MLP neurons of a small language model. Each row is named by its layer, matrix (up: input weights) and neuron, and shows model dimensions 272-367. Each number is 50 + 10 x the weight over its row's rms, rounded and kept within 0 to 99.
Before each neuron's rows, "fires in" lists the words (lower case) most often at its 100 highest values on Wikipedia text that the model never trained on.

fires in: "until", "in", "by", "late", "the"
L5.up544:27 45 53 57 36 37 41 42 51 60 49 48 59 49 70 27 51 44 49 41 52 42 41 58 52 65 41 30 36 50 41 48 38 65 83 68 54 41 60 45 60 36 49 55 53 56 58 55 46 73 67 58 49 49 63 36 52 40 48 50 55 40 52 63 59 47 40 31 55 57 42 58 59 46 45 49 49 52 63 51 42 50 61 32 54 37 57 45 48 48 34 45 53 61 50 55

fires in: "00", "000", "by", "at", "per", "veterans"
L2.up294:56 50 28 56 56 68 42 36 54 49 44 40 64 49 54 37 56 45 39 68 58 42 41 55 66 43 44 49 52 42 71 31 33 36 55 54 65 45 29 50 33 58 38 63 38 47 40 45 60 64 54 59 45 30 53 52 40 46 52 58 38 51 57 62 56 37 52 52 71 50 38 47 55 37 39 51 57 50 41 53 67 65 51 51 37 46 45 42 42 35 47 40 48 66 73 48

fires in: "that", "stated", "said", "described", "called"
L2.up232:43 62 49 51 66 60 47 61 53 47 62 66 34 51 49 58 49 48 47 45 56 45 44 38 33 42 51 72 63 43 72 49 47 52 43 54 49 53 46 31 56 26 55 50 62 82 37 49 37 60 53 33 51 42 42 61 50 34 49 57 53 51 42 31 66 49 48 56 67 47 36 47 45 51 57 54 54 54 53 63 60 63 50 43 51 53 45 56 51 49 49 49 65 51 53 49

fires in: "was", "been", "list"
L2.up687:62 47 42 60 54 47 35 45 55 45 39 36 60 53 31 42 44 38 61 53 64 46 51 48 55 36 45 48 57 30 53 74 43 55 49 46 50 42 52 62 52 37 36 60 48 27 61 33 53 52 61 38 63 51 51 57 31 52 36 61 44 46 44 44 41 56 42 41 55 54 47 56 46 44 51 24 66 43 45 47 49 37 46 52 26 42 53 51 51 51 50 53 40 46 54 35

fires in: "were", "be", "is", "was", "are", "being"
L2.up707:41 40 44 39 46 52 40 52 62 49 35 36 44 42 60 53 44 43 53 61 49 66 34 40 55 47 42 52 56 53 38 60 54 44 34 30 32 42 50 41 46 37 42 50 57 35 36 64 76 47 55 61 53 49 55 43 41 40 48 36 71 53 52 52 63 51 49 54 52 39 44 53 50 50 41 62 56 62 53 62 60 55 56 62 53 56 46 52 62 48 31 42 39 34 45 33

fires in: "for", "after", "first", "a", "next"
L5.up1447:51 41 46 52 56 56 40 58 63 46 63 53 58 64 54 50 44 50 45 48 54 55 47 49 48 46 49 36 48 68 54 48 39 51 55 74 61 62 66 38 62 56 64 47 49 52 55 40 68 38 68 42 66 61 37 40 45 37 50 46 44 58 51 54 43 38 37 55 54 36 37 71 42 38 31 51 44 65 49 49 50 62 69 49 43 53 50 46 48 36 59 33 37 50 49 37

fires in: "is", "was", "are", "were", "qarabağ"
L5.up845:54 44 49 57 68 64 66 48 42 48 53 33 38 42 45 42 51 54 56 61 56 60 59 59 29 36 35 43 40 40 36 44 50 46 34 62 61 39 63 54 35 58 62 36 49 49 44 44 49 45 67 47 47 49 48 52 51 40 34 52 60 54 39 49 58 50 66 46 65 43 51 34 48 58 71 38 57 50 35 36 60 55 50 56 60 38 50 49 50 39 61 44 49 39 58 46

fires in: "first", "second", "third", "fifth", "3rd", "1st"
L5.up98:53 40 40 45 61 59 51 35 48 41 48 35 54 56 41 26 56 53 42 48 43 65 38 44 45 41 74 45 42 39 59 38 50 42 61 39 50 38 43 68 41 63 50 42 52 45 26 58 45 49 54 36 36 48 62 45 52 28 47 64 53 54 56 34 58 46 39 49 58 46 41 39 47 56 63 52 49 50 46 46 49 39 42 48 52 55 51 54 63 74 52 45 55 34 52 41

fires in: "school", "to", "and", "family", "first", "a"
L2.up33:48 47 53 44 43 48 58 55 60 58 61 56 55 65 53 59 65 70 48 51 49 58 43 53 46 39 46 33 57 49 31 55 47 51 38 51 53 60 61 27 65 32 53 45 50 29 55 52 38 44 39 64 49 51 49 45 42 48 43 55 56 56 54 60 58 47 49 50 60 47 56 42 36 48 31 60 45 61 69 44 49 44 36 42 57 78 46 60 45 47 67 50 66 57 42 53

fires in: "early", "later", "continued", "reported", "further", "earlier"
L5.up803:51 55 44 45 61 38 70 59 43 44 39 63 54 54 51 53 47 57 62 52 56 40 48 60 51 73 54 36 70 53 47 22 41 33 67 56 36 50 50 57 40 48 67 48 50 55 54 56 47 20 61 60 59 48 49 59 67 51 42 47 56 41 45 48 44 35 48 46 70 33 57 52 58 60 53 40 43 56 52 41 51 41 57 43 33 51 62 43 42 39 41 54 53 53 57 49

fires in: "the", "that", "either", "whether", "which"
L2.up1427:64 50 44 76 50 55 64 72 51 45 56 60 63 45 46 64 47 44 30 63 45 24 51 56 54 45 55 54 43 62 52 47 50 55 55 59 31 46 56 58 62 40 52 62 42 71 53 65 32 63 52 65 60 55 47 36 61 44 60 46 40 43 66 40 34 51 41 60 57 49 56 45 57 50 45 41 49 53 30 83 52 61 53 46 52 51 33 50 53 60 55 51 49 37 61 40

fires in: "by"
L2.up651:40 30 56 45 43 39 54 49 41 47 40 44 67 53 36 48 58 49 63 49 37 47 44 49 68 38 55 75 68 63 60 36 38 51 55 59 53 39 40 63 43 53 40 60 52 45 40 45 42 64 40 57 41 48 42 59 60 29 60 65 48 39 48 64 39 58 51 56 81 45 37 55 36 54 39 50 54 65 59 56 43 47 37 55 58 72 61 50 48 44 53 57 74 62 59 49

fires in: "3", "3rd", "rather"
L5.up1005:36 56 55 57 57 68 54 46 31 47 50 49 44 48 52 35 44 43 31 53 46 42 49 37 62 56 52 43 61 59 54 60 65 71 34 64 69 65 59 63 43 65 46 56 51 56 57 39 29 49 39 49 42 59 43 48 48 36 35 59 68 63 40 42 53 68 54 40 64 43 44 59 60 59 52 48 50 49 35 33 52 57 52 50 43 62 48 69 52 46 21 57 58 60 52 41